MLP neurons of a small language model. Each row is named by its layer, matrix (up: input weights; down: output weights) and neuron, and shows model dimensions 16-271. Each number is 500 + 40 x the weight over its row's rms, rounded and kept within 0 to 999. Numbers have three digits each.
Before each neuron's rows, "fires before" lists the tokens most often just after its 100 highest values on Wikipedia text that the model never trained on.

fires before: "0"
L2.up1232:543504504596503470513499475577505492510531490522492435533525554496511474517528534499475532486475485456525491509540544555507496526498466431463535473529555488444482461505464410504580473452496434437475523488518377508440509468506561501427595465473476455507503504550521465547490553493410490483467501461522491483461438475485514528456504534472455533499419406496463476532496460490460571483487506488485469507500552552439487414490558461519488532447483483481473550484500497495419475543503528491430511514521536477579518503566464456515502497480425541540490501486491564530479503518545522582414451504493485479474563440597482530522469503476520494469402410456500487556491474513479497549501512438472468516515460509535482496504506547626471474558471451462535470518513517471527504520471477
L2.down1232:463482515529530447507424646506429501497549525526586540522506567429491559521548480485454457491439474489527527485573511552446522516486519466482465461468536498515551501495479523565555522488516539483576520522402494516478574454561572489497468463527498504470475484544485551490509528483489451528464504443475537557519510522490500420488521518508448499504489503569445446584479496492430466499503476469457449501551475425518431453520498481523483543484521537463466470455538522534528439466449525473456561550481514540502480479477499512509502473554473523469506485472437456446488439552510493553495553499544465471476576448447455515532505445492493419480531522553547554510493528490606519456531483515480559518517375557515468434535490521468568411521451477457404576528564464488531527589485452

fires before: "1", "2"
L2.up1676:528402467574440562464520498553465532474423507579517474418476554490399532502488550495635499564538453592510472560451488467491459502511497558499512476458484468559568491535486474556479527530464565550445475485506422517484533537529517430468431538501467507466428548538473476475455523527524464534529517551489452515457565465521484489519492498502488438467479458490431488463476485497477523573526493547501461604479485480440531543474468489497484526493540476559480501503518503436508515435510398447486470496507538511501463529452534469429496523529451441480477582434449546528504547558497425477499532512511550576507505630563505484473539543580488541461458527528542534519532528501456503474497600521414495543461530485510561513500541520503520558474451428443465535554509467494509472529552498
L2.down1676:508534467508557522510493558482477432520519445465598592558560379517595579530544513481464467518505514458520502472465565473500458463493528520504463497491497535475460462503501481447577429530517504507533535490498521434554543440534482534504520522490480468479519501550476543459510496482537493443557470509480546475464494440489488504466555572582548547532592568531546543601495449542521426476486553531502514483523528483591446500540445491515510480543490461474566567530475536544509527498505565516410522489528480549532512439441428514623495536511531462460515534479558534432519499505464510475479464556523432491520532424487447495475482497487524442543445542457495522559465510507493517502530479472498482490497410490459481497555496486422490465476514498513437547464438487498440522514458428

fires before: ")", "8", "9", "hab", "hara"
L3.up29:446538520523517458439474521530474550483550520436554448460522531475549500466521466532500557492515507473503464501484440530535567565535502545552540517557545468423498491451483475456485523523527461542509552479530493530432458590577447526520513459496594480458421496527514493558514538599468549489597487478541516491487420466566453479525455457566477472496495524478489508506491577465511530558455468530510560512517481598474487545509512445455506440480506518458514591498441498451507543500527560447557479620545446490560470570508468484484490543488459541531503464518470473497507496487427529564507537559455473444571515462468547535547558485522529483494484436517519576503472506480493524502493504520423531473579534532570507465504485471507447485540464485446515454542544539505526480498457556
L3.down29:525414510555514555493452483563471493467542479473548487481508550554532548518505445495551547460458473484480465471534513465552561506462480552486518504503403522494434463482460523518459476505541530516476482477520466561480502483478450504515536487467492511468461442524501529491535483509471561498486481435596493500509463519597535502518487459546476546438428555575530510477517519471530446504496569486528515494552506493450529526542465383504505418589481466418497410541496490478501506446538535451548534526513478456545479491549543470566501491472470452555531459550428512464461491415463467478508596513495472547596498578481549505498488503525501603463440512482490530571503484438485507426526539483545538588514504512509551535553484488473484528524503508530481537495574467485501483514496517

fires before: "1", "2", "4", "3", " |"
L3.up1159:483544458588512555388470487428537521440463461573524431524519549520500533496492482484492444494553482534469443475537568510542493568474536499502470513519480441473509492459485529524404475443509505587467487471560472509454516485539553531415519464537482513531507542579454543531439468494541574498474549467502585493526439445558455429483445542473517506502497521406457526538475546459466514488454499521508504558482503536442490522498464493494606531538470471523490511437540538399398530462481502476476408525482450511481474499565553510421480556511478502474486492459468508598446446493474546584558468548483511498553536463495538530478481533504430516413357516520556474530450496552459519487499445550491474516466472502557506517422535499495496475568494485505415527435491565401448527469479519
L3.down1159:517569539455500461499465480540477446565488524415511519426499466517534513474474532508511549441490496518519551505427493540386490541511465517441526522557493478542507525536512425504523406511509529565500511514512493511542484516506514408566548509536539387508476443479513503523498559498458465543558535519525459480469515490429426522482400515520511475546488471550488456561505493511482442507478476495468490518596520502512470475525471509540446450477481560452522514518444458609561582461537546528488528456490513519491489564533438558532451497477455476470482498549437568491537508494477542468507513484498523520466487482566477508502477534544524494583551452525556496509495496481524576563541516477494466447486526551501520482626488548563412458448437519445419451561535531416511531528457474

fires before: " |", "%", " |\n"
L3.up2033:453494553457515471470521454449503483497519473549555512534509516368521535430398561416560515515467551516500496559505447446360539495573522470492502583582510483549554522422543526458440472503520480517506501476450512550461522541528515517493520466505550517512467543438499476551546504565471471542505521539541512550482453514469505502521443453553477456543496437559507424520485575470485450473552492547550604560539529482526481538524474533522473438492569585449488548504528495550511562486531547541485455530514491501462524469420528475446482437526439463422590501443518453462508547466519438513454568537503497508554480471444495529461501546549413538519475538481520497457428428464554541500464440447455559449546505509439555479513463469440514490464465505437525514473522462500508494535525589
L3.down2033:559468501530479523562490518526495442536471504536565397520495460539505549547515491536456467507480449453482536517531468507470515547527568469488518530414506505563527503445499495481523500525492511504458460449569477479438489536425455522499495542541525496526528558546471442519514526522481514479546439479431462500443448469484444563419488588547519418507435577452528513443471462493528514488517466558498472479433470577428512454471522494550537515521535528557499457497527535431530493572473494450503515514441473550402506477527405535535475531469466509526538537414505483497504562442571496405472486504557491502517497489490507481549481519513504513511491490538486563470488517414491514487542533525486527512474488419532503488500524572462478451498476503519502532448529502484464506473461515

fires before: "9", "8", "7", "1", "2", "6"
L3.up1059:573482468497493527507438545521456528465470510465532498514481526484601494473497531522523486565530472480486490500540490513557541558483511491528537500446568464502530510402616507548455420526518411473519440513507459536457448488531523361503495455510505508480465453464529470552505510512533504504496498443499551503557489571596464498501445459504448508451496507461445451504524477508496462514484467537502463486504464486472480579497505454549459440482488435462528540456525487571493503464586467530515475524482422487551496519530592492460478531509509509503456504496479433524465582527469468510413540500477530443524499472498597502525531537531476503525461527521498550529514496476475471512414521603569496447501497517477490582519550524550526507539490404413494523425470498488410476473488460
L3.down1059:518475467505492508536550460443497486527477435505513553503549504438512536548516545536465548506557509515467490443483494561522461473573487475438496481552480465522384506541443447511487500470529529500475456555566554484481489449548547462549511482436511479465429531495448492496497489523525519416506553458550486502419480550506478488554451496490494501514483518488542560494487458567476460477421447564535500497523458480531520547522526551518464462487520495465493408485533516635425501508502500511496433599468479533449436520490507491507503520473482461471478481537508574464480512469445525542471512511545519473512443509526570462516520490559611473505496484536487545546519599456528525549518477508523594525450532450465498522517542531478542503540504534388461535480503460500524478502520458

fires before: "2", "1"
L2.up832:471474432509538470548489462508502566476561450586546569516476563517467487459463507483545474520521484498469457474464523531516553567457496485444548501577437477474571506527455517588492524444520522546481511425484465510448472537520502447472544457496526589516473471472480514506489517586474536496556587482522574568487458618453519434414475581499483481525483489507444511563469440526486488469475584503501532420506539544447482480443567505492470561490567493525447503543464527502502505494519473475580489570525475525480526579560472434513463469565448560475513480425453467542479506501512472528459509509530506435543554469478523474533499478549514594480359510528453479464491476505492556439544521556481540459542458516526558510522512496529518509537476543533512491536463505590529520507543473
L2.down832:470517468530466508516483500498521441491488514516563452485459505557556497395495564519426526450477509526515595467521485481513477461573521481479464456514524508484494511469602439439450470527399485471578437477500485469541465456490533484498491462486462535500507567575543457501505519514496522492515495440543553500507515454554513531617472441523545478519476523473573469606515485519415498570497531430486488483508476506498433558521517506539492509471482468498487417411541440493432505541456464487486494509567485432517495541477515540497488483520497461437581546508470484468440477453492550515531486467497499544550581550452497601493439527489405493496550491467574484533473552536539523498515505477435483471505508496521471461538493454500481470548571465483531472484556496494502524489521406

fires before: " |", "0", "1", "3"
L3.up895:538547468475537528483490478414506545470597527435538450544481510527516459461533461457485531501469538526495500551565521565391580495427513463529536542460432524480536526492575478506486508498536533537503546502487492478449590465547509511470523486485552479490481439527520501546510601490523436527516462532520545457501446510511508501497565598489480526565502508548482449514524569466484495400450521508513433551522578498539469542504497548523492508511515534390535536476526535461471484543480556461454480554548486540460507505546485490535505428552397470526509506423522449501492563449529485494454485526509445567498631498566495443505494518539510486471392503483509491462421468446465507456451436513449421503545462499460562537483489533534511488536440444510445504505527496498573466478494546
L3.down895:523474484473485524451451522566447483537470494493565446467461486449579593477488551499518419462471507510497482448480433435521458488440501442448484504510537494517522495441488535492538537476488516526577511581533541486504427487481519491508533525518485463502392500509471456481540505552544520563499557547508570495449505438510533478503491466472486545473454496509450504448538563524480497536510541494475556466499547486485511447529493522502475484484502551471451464381512500521489492461491465486470500507471574568464462516560440558524638486496455560464550478512533525527471457533404497496535517533444527528536403393418491523485468515535507502535489400501538577506494488488537496520505486507480521525493562455539457462493388524484486470567442498512447540444478393524520495458485512

fires before: " |", " |\n"
L3.up1542:460529489480592464508497476502582480537487530567505475457513594477489473486521475484554487450466537540493539543562501469398486449549508513509430487484523497487578490512539537498490475494439479499454495583507536516439455486538571499522495435477552484475463534438519494514547480508481431527495497509540493495409417508473469579531464466539538516469516415440476468505457531449479503531523568491569547475497542527515476440456549510496498560494529540454506460466514514534538415490521523556548475408475569563447490508422507532490507545534471501540516450442483455501498483502543523509506495472526536492437585616442591559483431561526459471509466431479515477515483539516476448488406536485488450500470532503505497485562437468465565509441508475444406533461464501484440466432484504
L3.down1542:510514458579453605461511538472424490481523492526437503525474537509485464582481522458444525500457489520456472455505474537529508477485583524506430500589418525500562436539522468458456417478552480524538435423520489466456538426513481381503492459502426415451496511581510516530545483531474558532449453447494448489409526446537541565479511482504512474473548569527477463542532494491517567536470474509473492501475519522462519502528471416521463506561446457596507397492468463470476545537436496459442565479522526553486556527524535548578503543469496510461507492495505579516582500502585482523518509491441415527510553431575486490485510519474539452522445520492501507486553481452511529491500497482515485580483481513566418532440518429496473516480496523537517501509460544496493499519499487

fires before: "1", "2", "0", "3", "8"
L2.up994:512551519521515578526477526525423439542460471466562483464477581489523497488546444505459451510556486497410529546442472474521471519399465482462414541541570512510490456531538470539517423496468416470400518470533396504471510528443407532557518530542447527517489506594422415537422526558461466530528477473513504473530430542558495448544492488586509459503480468478513465535471516476542539551481527529561557481537448495519511525575545382453465431451472488502486506461467504512426531461493553506578559495539527499488482558524488513536478499487487487534513503538493533529524491546508492474528537540474468470440531501543503529486536499494448516519482453466509484467507483508518491528547445420480430529489482520517506455566534462515469517550461429491516477533517486491518522537476504
L2.down994:400541401477521552484567485560546538485498508441600488518548507473395475427485507603540484499549557466485493474520553597500543518415461452429486527414526491535494435488525554475529501448524576508462534607460487506523462532566500526450511472438500502520529500483528540540472494492540529504467514520506551529525497545491514512385547501540519492520482503555508474456429513498502510590469531578518486481512484549593500506490462501515503466510544539552535541466494579485471395468474455529524554506509518565555466441475475503490432482510479561513505492533534564529515505469462449518584473534437563527533555456486522532576482478492474518488451527372501520551519546483563463473519479486504574427499537483538517565530443491573466406523565569505566505534530471409555571522575474

fires before: "1", "2", "0", "3", "5", "6"
L3.up860:491546453523547546459537583502492494520498453445594490527524528487492538503495453452476446520554523462475495460446521509475568530518515438516482586550498560499490489500509438521485419524497488533494469452471469511476510523499476461489500523417498507500542452594489517471521473540503485492522511526530480512548466547448471502507501525471519453570473506497481567447484503519535516521493471540533546568486432473531488522470512533577476540467549563599559489459500591465524514409437526538585482527503493478494471493493466516532437483502475565515464482492474536620540540465576449485494513566487495474523543523558450474468539480498443542481464498560501543517524403447519393536565462496469470520387467461448513517506479436519502497520429505529497449532493506524513565584460504
L3.down860:444497472473517522524601484441500513508558459432572519555541469491522539454467523458514494511495469533497502484483430538515508515528469479561499522547474570526468465516540474465548518495499509503513478533483500521582504430514495489502595491484516492493551512442542477445517530498600567517492446544463490477417506514523489512432535462461467475461438502491496442487434467473488532529539488470500468463531475436535522551477543505546427550499478548485480601489455546504546479476574523535541529499519458473500553551419447483521546488517489494529513593504485501452510566565489552457445506556500445540472508491488536543493518489512471454493495529452567495477481558463458513454492520532558591482511515424537519510451523477468522502452534516564541420478454496540566547512526521

fires before: "1", "2"
L2.up1671:488563508447548519427449527473435482577436473528482494494506508464512573548457520551558456588509474471457453480479520520495495607396477470488467489467506475471439494482483494495555508524562528576479486474530490486478423467451416522558454454493477556474507454468490515562455479540489498473517594516490496483466492473514507536478469500509500438504399521495504535498466478519483521454412529535536508516530471448479505514437508516527545427519462506499570439477414507410442503440441501563478545497501511481569493477527477465478434541497448524446466502490507522514468549486465518479483520478493527494516520518521501546476489549548497542505464460511464510530518526515450508522544497535454503500491602548459497555505540408520530519515488505513382576531464522485463545486496490
L2.down1671:426522509549485469543468486458522554470522553502622515452472519502500506512528512449500471520501498499499487471546503439515518498546556511538522506529490447539533471495474454481446477503613453467541521523422501456523538534505584446499521543489498368527531504549424524456501502508511495465485514513467558504572541494431485444558575528457529573434521533531431462503515530532512492534516484430443470534503519580458551485540426518479511528479468517514501486545561488577525494516510540451526481483481531432493510533521529512440591472453520436473576525497451518487538560528554571524547507550499502447523489471471497479525552487532491469504425574538593493496523468482505556436476522509625513550471430452494513432493501583552517462492517537514450500486579460484464474495534558

fires before: "2", "1", " the"
L2.up597:504501511528522559532407542552503481467432488460486489520463613452479525500487483483483508560446471515483457527507519548499418528429409469497441450441452526475492507453573455511469483497546532453467528478513425525494472537537491483580541406483559466459564473560504493506548465467504515438527556529525580466494451582583503458483518455510465444455442477541476472495473580536488569530409518407582476486481472528533526543497534583526446438495454507462505488457447551470377477484478504464557496504486434493571473488537535491452438495571517473478486479501438552535547536530509474493512460462500520502527526503456548503443452449537481523459491511482439518543552450530428512537500551436481530473539507563496541548554470518557543519556474490483492581488480531519533547490575592
L2.down597:455560510571489498549567550523484521445479558490651498489460534423460460568492447393510545501481461474556522497527520463460566468529451446569531555473494551513423525459434559480485499509563450572499513548467496565480505494549496548536550427476531503492471482536450450492485548457532516487546521502559523492491481485540506468470500471551494502454533450468479454483470551491534478555514497468485532464523477488474520481541529460498481473504425546484490537536471600535470473459516557443567547484558555512557462448552528504473524517540453522501505471510548494553438470468581479513477529499427512490504497445508465496533491461480527495603477546572510469466511474566617488517507530484440465471507450544464539448579418487448484454518458472531492508526492493405503480520503585

fires before: "1", " |", "2", "5", " |\n", "4"
L2.up1817:465523512583518477508511549562545464495479518448524446519520580431499553553404500455527465489512509485487467545500494504475462445436521506543549524484495560531465475499475486486523474489504509499491478485563467541537491549535531463607548500484569502437441472534478487491497526418460456557484497519467524490449398478547515505578450430556526522435427435532507499510405481501515504489446428472627525621575553522466509559524526520521513400485419535435488511505514528541448504467559510535542501590485451499461493449493480474477511483566386457524567521529454491572560435484517488574504517534497546499526492559484561519437482446527494467515423499440505483561527440518453409569559542471445460510503498580467540468505444508466502498546437482415467473588525485434443545556500613
L2.down1817:511545573534519507449520451564494465426575593422642441498467472467512566497496495550437503557512521522448512495561519529455481500551465555548487526573519486499446564414498459445531545491477455544487475454469474545564515534515527462469494425507471435483501490552484497466485492477460535529418534468442487492506566497517449578543535538516517515481508500529596487506500523465525496614519459455463547548472484487542502488514459514530491484483458572516491490495583517627507453488402467409484542465483516511458485508417545519461557474482482551567531540511422536593458496489527506550495514530454486539487565551493458558487500550505499404552440480516533506477469497519496496496511523475478486524498540485528482442513412537512484391527471556483438503479500514457513535535483536

fires before: "1", "0", "2", "4", "3", "8"
L2.up850:540591501534562495494418527480495491559499505504559499508520510515429562448429494519474518475527455475438494559530459494500498433488477499450532562490547485491494454463558484500509408484496496545482496598490501523511460559509539494546500489485525538488521476606506479473462470555500461562507466469521433489474468461462519487524448499481519507442516467494439510498407515503544496524548450502495530482525538504480498544470458532476435505492406516516528621428445477456542498480433505562480514556511446467447439503471480583452423561493485449530433496481476528497437475562488495450507567525472489540489496538481494532493472479556493537511480476521478462449441482410489474545498424510505514428514493481514461454535490478535518482472436532492566509514508473488498551472416470
L2.down850:440569517521487458504498496445573521468513479522591546561483408497496478593517503487502566453526479473522555499458453472494544450510490429539445430490462549492468447521470495508511553491544514509549517541519476567450523472565462536433478442480439464496466492474465517523487503500547566480485595493472513520524521484424555479531470402471501472561482457502532456497462444521414480442446476510531549545478472510523491486523433457431504579479501471484456495528499518509494481468479510499515516500530453503474523536466513418429565519461427510563544486468536473407527469560442534541488471549494495481496519514419467392522472435493549517539487584542549516523423516579497533548488541476444590510475536527449479494564518500481457460470521460480476522504572532522489465516495483

fires before: "1", "0", "2"
L2.up289:531494526455475497555516494546467517485533492525544495429464516481599565541515478477490544569547523486405437550368511535542482478456446494570474516492489516473576436517508524543561549476569508473450537509524454472461431528529508448524451464519565490438466453488555540547486516496477461536523538561497510471481472538459484494513481519541492446522489527464491497469516504510472551442399526488532526486499502521452533459491483472532519365492575586420571473555447471431499561428542564471514417506499495476567516459613448489477521519527419529484444484449503446495575522542496501503546448505446525498503549473435454505549571477481498491448442445524533519537432433479438464473583430494533472511523528537507423548557597448518550515547486497516412474528583488464516506477453563
L2.down289:471521514531517472467491437457547504590530494546579479419527528432498464555486503477538466501521501474517477441462437528480524546486559507428466499507492526473589511530481548460434494501486531512521450567490546440523548516448549492479454521529477458539479488556460478473498522552548500508445613515442576548538483470530474566479496545537550443537482459514447489553477558513528478506448528519496454525542547512490549497566418580514521547505516517532479501491555470521567434538484443433501475503506557458502559521496498493498467501479470509452573488539581527482555525538473461537537505602512526534470515450511541516475527468501504455492406530493552547520504489499518529459488564503512527538549539457501471493498438488475476422488479513497536496485579473465543487524554483

fires before: "8", "9", "0", "1"
L3.up392:464554497556572465484519474542459517507565506486525510482491538458529494499486546515497429555523513477456524493496465509517554582431517482453529590485497516461428481518486520510523513480552451523488470456580490483517476521495451475525466476506511462512544451533507481526475536615519543540483553501602478539447451524591540480486409469519477399478471498618571539455476464536549580499535512509521467504478481529559458511534512542505516413471501515510495545430540491447501491512504507509474500531510462471531567502532517494528477508493573506494518497490471475526495577504468522515461481559464478490505473480482545596449585457447451513550519465471502518469432523472559439481547489463513475459477492470476429518560484448543497487520513552439517447525549490408463549536426579
L3.down392:392503553483454473539521500549544491451606526445450513514480463544534486443514515487487560541502539505524500487399448562461494541458555482497495544506506492553449477499509553477417494462522442481529549526570497507482504504479485495560593520486462504548579493466455512481543495528543492521538439528557502508525508531544547482406511520508496461522460541495532517553540542516566554510527538507506517462517544496457429542497473454441526469519485427506529597541529447488566473423506548487511459529492426534595503484500499469514440498606539525485545488541493516521597433502516499474509425481445516530492528473492532468556498543496478474489495530436520475487485544495539567517498478461555496499465561525523499528437447592485497515437555550585433498538552511493450536479497488

fires before: "1", "0", "2", "3", "8", "9"
L2.up1414:547486491524583506498445527531526544525537478531523440537564574509445434469463438457484514444527512485504445507557502518406507461485497502486449508471514521519531495490538419518465455504519466477428477492525420590482485499498560467500524488530494563527433497490554508500455516459496556555536490468475497590590463462508561510462471491545446489445495501563479542484511486485473516419538504565472523581524502568518507540476479530456503543473475505522551502499540530527516511515548510506546506553564495526435506440487558437570444494527557546461503548452465553569464533493574491507512448514467488560498541453597409546465505442564486545503451474572510461478476465446513534546484539424452450521435459466468510534444487499462518533513427586526466485557419513489602445575483489
L2.down1414:511521526501489466529463495476549483482470501478583503597505575452508478420453529456459517505488490540503528540573480553525434469446574524478450496516500530471523461535475501522458475478523477493470550453474486515515495532570487540478486474646526434477497473491480509486500497463422488420509510523449559486478480498508468497528492477492489521486518477584523480495504479452542470467502505479510495507435502536521517472467494455480505501517446535542519493578572531502535527472526359526554475518539476529466529519542504514563484510491592430506547526494490577539494536482490460488528493494522595518458499417536431465547510492517564468528541562505521584482531507498469512456456504512437499518450427500463425517486513481460510489573475509457475496521487489546533441515527531

fires before: "2", "1", "0", "4"
L3.up1960:495462497548546485538503455529472529576478452471534434461483476511628543528534541506457538478481546484442507533462493574454489458488564482504499539499469516480551418487460495485586510534482469573398489442470468459483460443434479491483477523506476478467524477499426473548473585536582532563487598456533475488459445474449481482491531485460508406567564537457558454465485480475568527517513521503533453522522495482480420459454491478466525449490469523520498442502473583468514521473521494520458493572515546511523547606492482502488512441488453538411518455531404504526566470543599519429554447545494511491533510501534486564478528535464491470527557433443515490530495507505436500536516515513469482518469437484481495479479544452566483525562472500485512482550509515466486550550503484
L3.down1960:502511565508504471460457533551488508507562528408606474498468516570492553455524535573498517421525497515528455508478503550475488514517511521510514538462469558482462475509551496495499459464444522524589520543483517478520511457441554521509439506514459511504459480555523551521524447496459464558486551469522539502542454537523521582427598530526478465486454493523427433659526601476471450489451464525472515429448541435489472526563509508509479501485456498566545593506512429439454446546500552537496482527439480434533532487530451556518546554518539457526447543454540482464536496510490510467447519496537539504484486509489495509503498452515508569517506539512473539477418454511521526474556519524464550494570566460571460459541471475493485546434562470567494492404511499518454496431531471

fires before: "0", "1", " a", " to", " as"
L3.up410:466495474585539517472490577566519517513476500487509534512510536516474501496576529487502475516548556430497526522512495540590477526430395475526453472515473520437539505573502471498434449445525507515527535490430446456442528511509558563469537449487516586521485493481455541511506552594508470480472564488516524473521516523536495609450545562562467565499484455524446428544562539489502498494496539517583465531408532463514448508508506433532504563548520467490470606531470508519486548523565515447517564514530459521549434482592476506560483449449474421509446521410491480480457465481448490530476513512479481473438553470507442515497572503463456490494471467534529468499522435515500476569544490448470524483477467455575576529485508508585546502522457432580478553474527527515481475421562473
L3.down410:523515442493485499521472446394505482450581467480509487541571530469505567487510450499532496531475398464501467446493474475518453535542493517562566535527458477471506457455476511481562495432458496532464467517491456470504516508596503462481499490439510475516556413423563502473509560482555553549463431533510480451521478547520473587521476447450489501565500528490482552463550481446483542452526426492520480521487520445563514429471461490556521494432537468538439504415558469524437488482516475400500477529444513504511485582521533504511479441475520559475537490493503523439555535521484504550548567502584460521514407540485463467539522561505475471504504422532475511490459531449502492446493441519511534529522419465522442506478453459508493546561512548463447507494482503507559505512493475

fires before: "3", "5", "4", "6", "1"
L3.up601:515527479583510478516511547538483471452550499481523536594547499456492579503387555469559458563514527541519531541522469445521468510451511509555554547536511521522490384523471458532535471473462463404477519526506568498505504499501550480480518469426466468468530521483559526513472567468442472522503452539467508466467487460491469476552521514504539457487510460530452497502411529515562481528510459459490529497546502479535472515464484475566499447489459557505457543496532486552530560484506490507564515448460509451481516511494481492507490565481487441550543531494504545509500476522479437511503549518499525445529452582379484505453544506509470539541494448439517506487493487455527425508572539515494458500495531544464507529551514402524571442526413499453476509429464483455482475492430543
L3.down601:494517547494564476449530512432595463457465475504534506464497495517491522527586507545517567512471419471438517493482477446576479500510511554433472547406453534520517568498457456478447602506513536549467489560485439564461522449539485483519551493499460495475449499550450506503509451511578533519471557530455467465511481527507479469494497525534462476521523578494484520544494535495541550534457504493467437499488502544572520473530450491477521524503497418504503480554527517449409529480527533470468483542508539478509467460518674581505509460443460464557512551524495376465467398471556535514520439507521486536531458575564522481465444504516543474525469540534526558517488520474515532443447507473536517537508482525473501510506463499475426484467516553450466537523474467534493515485567471

fires before: "1", "2", "0", "7", "3"
L3.up3:520488546507538547541519463499465478526452492500509535528478537424483509518536539500515504472423524539464497534456540476422500524478541404585434526524538483506451545509559525483393503475507498513433494476552473566538521579502468448543546526558531561471471548579533559486470429499545508523517498451571498452551449561550525488504439496467458482522469511474496445479498455528540522476464511513433497503558461529494455558512535420436480506521463527506590432500465545568519502423498469568571505491510438523479523455450489550548457504602581484453478486482428505524566524481539520529566456525462478451589517481549491499441478461535527530466483545563485587518511493534513550436509468497482532451477474504473528462536457486428520480517484451502505563491464486476546473536477495
L3.down3:505518467511525498476495570535525503527517482560540499517483480546524492455564484484481476469526519460469522514512507522521452497514469438560533481497476463490500500570500496478547542526552471504464548529524464469574496503487481517522492492470522532458482458540495505428536512579506492535501481584499483494494479560483434509461514534543481534541474506410539438473454475440534497498514556506487517504453432466497531436458475480468525518530431486470467525494530551496515501551490424432519456580470439561502481491497563497427455478518465464507526483500560491454501531485508530455473435579527476479439495560494459458504522459487439483431536558423481535529478564472485496563503413443571479494533461538514522473480524412547469514508476509551462511483560593518471581553427492

fires before: " |", "2", "3", ",", "1"
L2.up414:544545511575500490508514486516543445605486510468510472432507547460482529483460499503556482513484462533620511539494510439514451499486481522459559527520522490474491484504507545491509470487477471506485453572541452576499481511531527440515468482455568484480554493494500515492405520534444520514466467482598497548502496549487536466598439463485442485439478518538566552483430488516519469525462537542518438532519520425468528529500586487409526483513439509444492486386535524540534473507411468480433451517493524471550541504430550506542522542469526486468465493500463455517455483537506555496444527520488459504531507616455539565394496474494419463528419491451501535522525484463494469526506494493468520498492521567503474511507507452502561510551439567472428563458467506472490493562473532
L2.down414:480435553527536464482488547423555450525516542538578475509494464466437538500517498463504487522553539475480495449470456482545468470473505545480515496503508472513569463507498507474507491424523403469500463610513505582509433490533471450505482499492505454489508546598530528463471476514496501474444530493542491471521427506551510451476491451510497495468427513507520579540480497521464476504431486444492502495462532534547518507465469524484527555555510548406503453510485470537576471434449467421439511508506472554527469494463539507499555526482492534427571503564482552435513546476512495451536530484520567528509499474508514486523457503562440451526536512533571548557489500545508508504446549509501535538544519444510543495515463507405589513522527554477459555471441505518516488542550502

fires before: "0", "9", "2", "8", "1"
L2.up1447:488531428479517442451464444543499614506475492500518505566506525515470498515542456489476515464480565502475488523526527510485489572505506408460491524539526458481486550487471521519497525550487483485488501542520487517429491538478551565547532474504533423558400536550551470505506506462460489494559503511509489541525503472560501467497490497495467438516491531566398560498467518457442548519512455535522463528518502546466517499477500529438486461506503495581537511422485497438534561484521542520513432560483482478476534574530469470498492531548515463530520487499467519658477508523465497517516427533528495539487528503536559556583529437566538555413536460460477462517471481534485513510498504495410495468524467514476464556477489495437496521500473551501526412542478533483490463471500561
L2.down1447:492500456515467496542457455477513538490465467525571484555454501417503466519425507522494530467536482500456490452566455555562454498493490482527521550514540507501529412515562468572415449453491512527472500519452556493500528461480499471551487433455549444472531394479477488528525569452478538406501443537520529526518520474498507486534510481527484489528536447556580461534509512460492496442432420478488532499510513555553511455506458536588473509524494554459468500528543488545538515557452425469462486519432481487486487472528529508495485457495533560473445482463550475417509517592537451507480469518547527497512532468485500525514464505479472496466485552489498459472538484496554532581445466477492470513560527534557552525487483529516430503494506493473509507482568475520491447469496420

fires before: " |", "0", "9", ".", "1", "5"
L2.up1785:563456535523437553488439459519452494492450527480539423485440553482459474564541548534547512493502487478544462540510469515495425470448486518511493450485509507512483487494484485460508503480516439523504458561525386497538453475486514473554516407474505503460498543512502466467540561516418478492480514429555500509445566525540454478475464496573514511469454486466470473547477500506453505459513512455454474478445434478432557506519554469501455444479474496440558530481421502550436464474451516441469559502494411497534524470565533462429486492501522433459428500498469440504471444512556510562492494518431576484494565551431524437548490464480472495597531507450525516501520478567517520502463493522401519470504520472500554490494526535613535483538450496394472434531423488505452500567480518
L2.down1785:502539495506548456493551446559494560536494576504511486479524556467496490445480410490480560471528548512497482461548521478534556477507452439495506555535515550538467471467580461573551470482433476461491487478494446553515554480539543486588519406513471515508465453553490554544405508512530498466512485541461424476589490530510509430476503532457501462555526491545495469501558493485495540441480505525434537510497495495537464500535551516443468475512487509470562491521510439514453480487442499484447522610507495494510503492397467513540477530465505467515560476559543465514425588490509403558485501456492501493547574426504542502465481413469467526483486509455495467467556489460426521428540499524531454489506542587544509486525451535489425496476511492523429497479545466496563515482461520